MLP neurons of a small language model. Each row is named by its layer, matrix (up: input weights; down: output weights) and neuron, and shows model dimensions 48-239. Each number is 128 + 24 x the weight over its row's rms, rounded and kept within 0 to 255. Numbers have three digits each.
After each neuron's rows, "fires in" lists the words (lower case) most often at its 100 highest values on Wikipedia text that the model never trained on.

L7.up828:128090131117123172174081116099137152111119116104168114109105147120135124118137156138170113117080172115111133159132115118115150161130085135155094128096141104126169174055146139120119151148124130148132131088136162110120160146098185131158085145187117133119136118106136123122079132144133134143123137161129149123180132165122160163147126130140134125131123134080157147117128137120172108147106180145143146146122128127068114065170160120105087128153149153094118160108139137129119130123117102140093155095114129114120131131126088118099122172115167110089101132128170144108148154146153086138
L7.down828:130081162120092185101143083120162149134119076107111167113145126137169150164149128126122129132113117144142109119118123152145119120111085142130100124086098130064152128182126108154140171115141095133135145142093093089166120129156168113138120088136120137150089142121104139106104077140092091152082101153124108116133119193161077160099100166108106115122121142128139096141152132109107086154176072089183129113099145116133152183122094126124159163139095076128091128130126128139136135105137124117127123151094150119079122120148151112123134129140124146165101152118125147095125110168145119146
fires in: "of", "on", "to", "under", "over", "against"

L5.up295:150130130141124157146124165167122093071162142109105103105093186144107143142084128069126152161135121090112094105119119109172145173100118119136110076104115135211139186134141133157106135122154095116181134143139123140096162145110083141130086114125125107087112143166164157126121098134108159133089143083120130102111148143175110111171140090121182135151176115132177104133114132141150143125113138154116116146126129141126148101145110139122162084152092120136192143145148131153174117148132143127125133139142154137140126114136138091169130142117127151113112090157122054118130103136124104102
L5.down295:107122148138124133122114122098141119118127194129138126161183114106139191085141111110141102111128098150127135149127130108138107153098173094076165119161123126094133132163179109093144123116110148170156126131131127125111149087131141119144133098135126135135135159144137104115127084177136145111122128126150091121134145085134151125117105152137111111137125155136145092116136135110120109120078128145110114088128140167185123132112107136122098152134159142163113142118124129106167125106115093082125141119092115126140123120111140113084132106133143148141174127175126167143095101134122115146
fires in: "this", "its", "these", "it", "which"

L5.up83:146085116107135112163100147132126113130111116123147124115064091144121125145148159120153129116161143144069126116141163168122157100110131158098093150094127149144149163120160119119117139111139087131143124149140166129100147128127100128155149084086146149129076157116152111175112146098155124098146102130159117113157145167131104116113111136135120134110152095135103160144102113161123135103156129137057121160136139101145106050143080085154127094178149113111127149116119115144119099137139126102156155140153116143113123109151107140074126120111105147139137090126123104154125150119089171150
L5.down83:182127135116115182104146116161124093147143095165171132145151128155111109092171136178150061129125137115094149131163150119106105092102153110104117132104089102093117129135154112122148120125140102101159123107124112125161144091086149147084114160137156085118113140133090162126161120131120127141140102161108116113123121078161162148116119150151083108150148127114153089093103156110184167089090100117127121117126106162111157160110143132135131109135080153137151120122105168104144149137129099127106146176114117134132124115129128158149105115098136111147113126137117130154148110083098133110
fires in: "he", "she", "which", "it"

L5.up61:111103114155139131157109155138160137098138140137090145116100130118123118215100077091131120132056129105106140118121110142112124108118137123138117072138153143135142146092139115129095145143129174137143132156136143095148105155162135156160163105123115161138150144109091164084126122165123137149125147141109143148103115158094110105145125068109168147137129154140184123144108129184082124121096120131119134104135118120114148157096134117126098131106164148135133134147133071158147113114088118088104090117130144101142145093087139197105120143126160166159117114145122135139183136122161100135
L5.down61:134098091103131136138123124142147118122179144151156104156108168120133085115149120134115186118122128081133094138132108158114174129135113160124126083139145110103101106170100123125117130168115152154138092142146129109137143150108145164167133130151123110141166151167108159133116115138133119145153144137141150151107099116150157128127124146114095123119107146109130127142163119116152111133099165133126117125140138117128073091138106140153101102113150123116142124127131143127157115127159128113154172131163177148107090098121092050178122132137127165127057160133154105105121164115150093196
fires in: "after", "at", "with", "under", "due", "upon"

L4.up141:122118119110146151164098164096160168096127106148123143123091148097130129152087170134125099131116105116133111133136145171072139156103084134106095148144109133133111136163129126125115116129094162100161122082127158123106138114128126146146110120133142139145127149165108159108104125131164114101101163143148141144118112133104121117156123123157161124164143093163148141136117151118179105111127084136124122094139092097115092103115149095131122127123125116108131107105109101091094176107119160115181135121135148131128149149139166113125150120116132107119131138134115112116138148077131121145
L4.down141:131106159127115126116100145135121169131122100158162133118143141155075145124102123141117133148095170142170130135107129156130162115115141086116133109085114083098106152154097160142157083138128123168104142124132115124124137124126161097102137135127141121133120113109101115172138188123158118117147143141106098097173127146117153118156170094129125160105143163118110095181119124124114138152102138150159139124102092168152133090132120158102129092100126134112114120110147117115120143158153110150141121101120096120085148130129108155162145159107147165128126166175151139181162133148127106112
fires in: "to", "from", "of", "around", "connecting", "through"

L7.up1414:129127149164101101158103175114121158140128082122129123109141102146132103109121151125150121149156141141141133115149164134137116152142150140153105102123110164125145139146111132118085178142107098150138148136199108109124149120146113166123118134125127125108125127141092109144087139108127159129098093160132168146115155159119158090132130118121126153153109135131083079156120130134139150138089111106123115114129173160062134104125102114121045129128157182121107142081127113108102093144096121133127118120118112143166165142152148086115134087165158154109160140108103143112144082105155179149
L7.down1414:105111138160152132140160130124092087181154128137105139080127170138155121124096129127141146157120114156128130131103135160115111156191132149088133133113153112163128150119132107153142142102137162140151077118114112102166121120099153180143094163142102130091091155119148140116109117121111140116084133133120107098121093126079152118173130156100124116142154108091105099172149157118138120122155125139109153148147166104140102147121121149130112158124104112112143133115167107141126136123140100098142113133089122168151164132126139129121105129096136109133186084145100163163134110151107116110
fires in: "the", "its", "s"

L4.up1536:143111146132127086151116119109114124100119158134172098120104131125120177120101122118117172132179088134139142117129139142146111115155101120096133115127115133099125140146177120108104142122114116122116097118106125134097095094121127116124112141136132128135168117095155084093116137105142100158133188159129145129146125130117116136167120172117147139139113150092149138172101093153129116151075126111112143113104145166144086107153121142138079159131137117100118104109154096175084132135119113152101115156136125143128087164106143133134128097132140155084155101119137139153112092132062128187
L4.down1536:134126118153135119145078148126110133128107129118154160119133167177123141104166126120162122104109107155125091156156133144154134124141115127090130116145135081137141091127130147149180106136168115132080112124130132101143134183132111157140122116100128106141121128126104133162108110133178112132114135145096122115063140127137118135134129154119179136117129118131117179083082108138127111135104099176111163087141112115162145173120084084125087141143109139129142149114158130103190138117140118134186116141154152103100144129163147111138163105120114147129066130150135155153108130046145125170
fires in: "as", "of", "district"

L4.up866:144133075110098103154105138154122128160115136165114167108170129139088109133148135119141129141139138132143093144110145108101127115154074141110117130119133148165167129147139100114131139197111126135072115161134123122129128089174151078168126129144115151115193132130114083152078153114126128168133158068124193149137121126128142150157122122132132098123089165132139135159080127160145143119102138149139134141160131173116112124110122111123076124118114116115120116130161145121132068139079139148120136136106123102118116104097163152140108116168107100159129139098063084125148111142151133088
L4.down866:153156126134110118130135108133149130138121152126083115144119116130122119111112159134091090099127109143127149143166138162137104156142084100148187127122134170128157133136130094115110147102105141139117102142107091133108138129170166152136138123102105169119116108124158134119109092122130181087127140111141138110143160079163118100100141134119148115174166135139126120152155163119138130152089133125098112113150100104154103084151129127095146088140114126132127081128143136125112123083097128102140162099107123113152205135146121186112142143130115135123151117121131125138179112134091090075
fires in: "a", "the"

L7.up1122:165124111140099072113090151141133122101105137139134133152110197096101118163062105086091085158130147114141148123134147146162107100159127121125131136145116148155133141173148157138137161158096100153122150115138128130116144139129154116127131113123153160083157115169109146091144122166139166116132113137120110128151145168149131115131154112111119139168078126105097092138083108157145143095123148096131127156141081120137152128114100172133083121091144112118135136094125127142128146084099131115146100147105121156176114078145103129151122114153141160115149102087147079122132091116147151135
L7.down1122:098119098108140141135110102091148147157146194093163128122134120140115133117156151160163128136120099134103122177123127126141158137116126123093132111153155130101127107151140130110099146119132146163109108130117130111146107111130101122134085112131141117123143160134127102149112147177174114099129140122106089117088138130064130100122077145063140108127128165104083179122106110150135157162075089165111123102133118160150113108143082110143132137118188141158134154096101125163147161142147151078133121144123144103110130134118112154136130132109103123096166127173107155126102161116153114122
fires in: "of", "the"

L8.up1428:132135113118100116123109148152132145115141126141126154105119139117113132145094147113107124104100128095097150137116137152153145149132096092147140158110143104115087086124108125158118109096138114117168124133103158124083118122137173141156119122161111115103111136126146161110133130123123145124164123087132159155097120145178133177165162146116164121151154145135106109163125128151188120194109127153134138114092070134113109099173116157150105124159127166138124140136090148196130133134130116109103123137127118136134126165136116162131146135080102104144095144115131159113132153130106151128
L8.down1428:134142128152094111132126142104107126095122135161072086180125124120116077134108106130128143167144100095146141141139119141148141123136125133160120131110183159174143156173066103137154168133088085118124098135113134163118122121143126111139116082128134135122137136132176102114137116126138130113110112132161116119135110168103122137167143166116121134138118146126151089125099132155132144125135094144131115133130122106172120099166140105139109133175145123149114103124133124138153134188118103137103079102093105159129125083142136134142156100123142118153128150135078092133123109098100123152
fires in: "on", "born", "a", "acre"

L5.up756:159154144130140121163108085113141146118126099133121114124111105113168130170137114103101105078125128145125177148093101161116152117111102146146147111148147112086114113144151059147127106152145129157134123109094179108116106174118099114104116125118097138093141111110095168146139147124137140165160168117152144118152095122098111153139125104125141152170140121111130178130115064163118118138124137134107146128145140116162092160132162125132118144154148119082130128117134138092103116123154145098151144050118131118146153125094144159102147126120116143126153135134115162144127135135168125195
L5.down756:135105118119147140116121098116118125107152092127090109171142157110114059126066137145133118123126136135170149143148166137130147164150083126156127090103075139109138115135100131117145117087132105140119125123104125083133151153094113140135156145176162142123155112116098116121097117169132131136168111136110115137125083120123107184122130136125124131126111173146129098155134166174143127140125164109121119141131128116112159103115124131082126101112148162118109098163085151119125089127160113128126113143140105123099088110146167103105171134150149186129124174150150124129145137130113154141
fires in: "from", "to", "by", "against", "after", "under"

L7.up1337:067110116146123132150114120119117145088094159142146157129109161146133098105144108109143130099144102168138139141153113133138124150173130105148136135139125127173098076128088103134104122116107095111111152163111159154083083122126114098123054132129151141149155110130124175104118153137154118099135106146088135142167159131167111145136152115193105144159133153099118136169128144092138150094117131161147112129117113127082098135087114102110128091107171128103138124108138120111114151131110151098120158099110168145129126130161115128161107133136144112131126132121132111113162114145118126156
L7.down1337:078140134136087139082143135111093171125132127154132098135149112132162087136110098146135110140149132170098118128139136147125125114140150173132132107114137151147130152112093146133154145178111119176101147085104140145117117121166110104095123101148088148065164097126114139139110121109127193108141103124099175118171112139105112134120132097160108120111100102109137128138099145130126120128135097092135096085114128122121117117163130113131116107136176144130154143100151130144137103134119173092138137147139157113122151156122092148154139160100076084144121138137173148145127109114161081135
fires in: "a", "and", "58"

L4.up188:132185151126092125111116136133139164172112098122102110077050097116115102085102162090128158099143126135155136102105155159098115095112122139180113094091131108140168111174082112136143147154144130105146081150131154124107105131120113122141100137146140117087114113119145150156141182109141115171137139109093082113154095151144116128115157103138152157149123123069080129144159123140121154172152106157146147125140146112129082116079164115105151127128149110112110153142137136176102123090151131113113112101118099158101137122147110089121180152139132110153160162103147163110101158160170115125
L4.down188:089127126140134093128147132116151169094126097125108177109106115120137106151140104087141123108124142166146127126145109108151129153196122106083117115126127149100132126107127094111176099070168146140140142164120117114112141165109140126092139139122114166123144131143095153140126114164143120122112114124103101125158147146133100121135147160168070156147140156123121113123086105110095124111113157133154096154063080163169123114126144150175095119131130110125084121135073136084111151127144148133133111103124151147121170131157130136097140143148100135108129160094147130132160126141155150146
fires in: "at", "from", "u", "to", "minister", "for"

L5.up856:156139169149146140123132154136127140146144130109094162128098116149135101115131131111159131144111116152111155114152109149130158121127126141141116126102165141135129131140146152165146148108127099136139113140173159113104125105114064121145108098130121115128177127102158098126129104085148128134147087147136104167183112151106113083123123122132113115132193128200118160126149151138079168132074106148054102124149166133127151110125125155161102152116149144109153110172142151122133151127096111134104126139128172118154121099128131117118126153118130168141160108123131103129198097069201149174
L5.down856:098086115144105114128128137130131097111149108145157111153153111110151160153122139127151122114113161134176160149131111109162125157152123134133109147148124126126122140136165136070148151147127107131088108132100101143185138099133082113092131077088100159118084125130114124103139119108101117125168164139120121134117156097122136170122110146155159135110151115139107101132115138133107106091146163160161130129096123122158124115144115106140143135197130104125066155131119167089089140100140141165115115138137129103139127103097141137101151104099132165141079102162140128096109151109146125194
fires in: "it", "its", "their", "his"

L8.up339:138110112121098110169142104171122118134109139124123139150191133122126128123091133136137156132142132138163108132124180107121162156079126136155131112129146118118091111179126154152103123166122161123097140112135113117132085102141173091102106068112095101108154130146134147106091166168092123154113088143157171139138141140135115167144176154134140108158111145123108103165157152135091143126141128163140124121101100132108088126149138107095090066138114093118132166143089126107146135146155137158129147069127102132120166146170155129109132106104116100122155105118162121136151132067178110132
L8.down339:114134097160127123132121157122143136144136142142103123158162101120123108148143122131110148097116134145182158061133110119143134173092117158143129106145134141152097152086123107135224154156109085114121140137172122141076106086133138104131147102130089163099133162161162135138128123168116154127107119127102132145164154143116174149135130133125172116142112121107109079118126156128180144142138151130122142134097132126149136127100114131098110124114133143168115083105112130078133132091143125126143135110175109141180144127130109159083138114126110154170112086110152124169161132116115142122
fires in: "a", "to"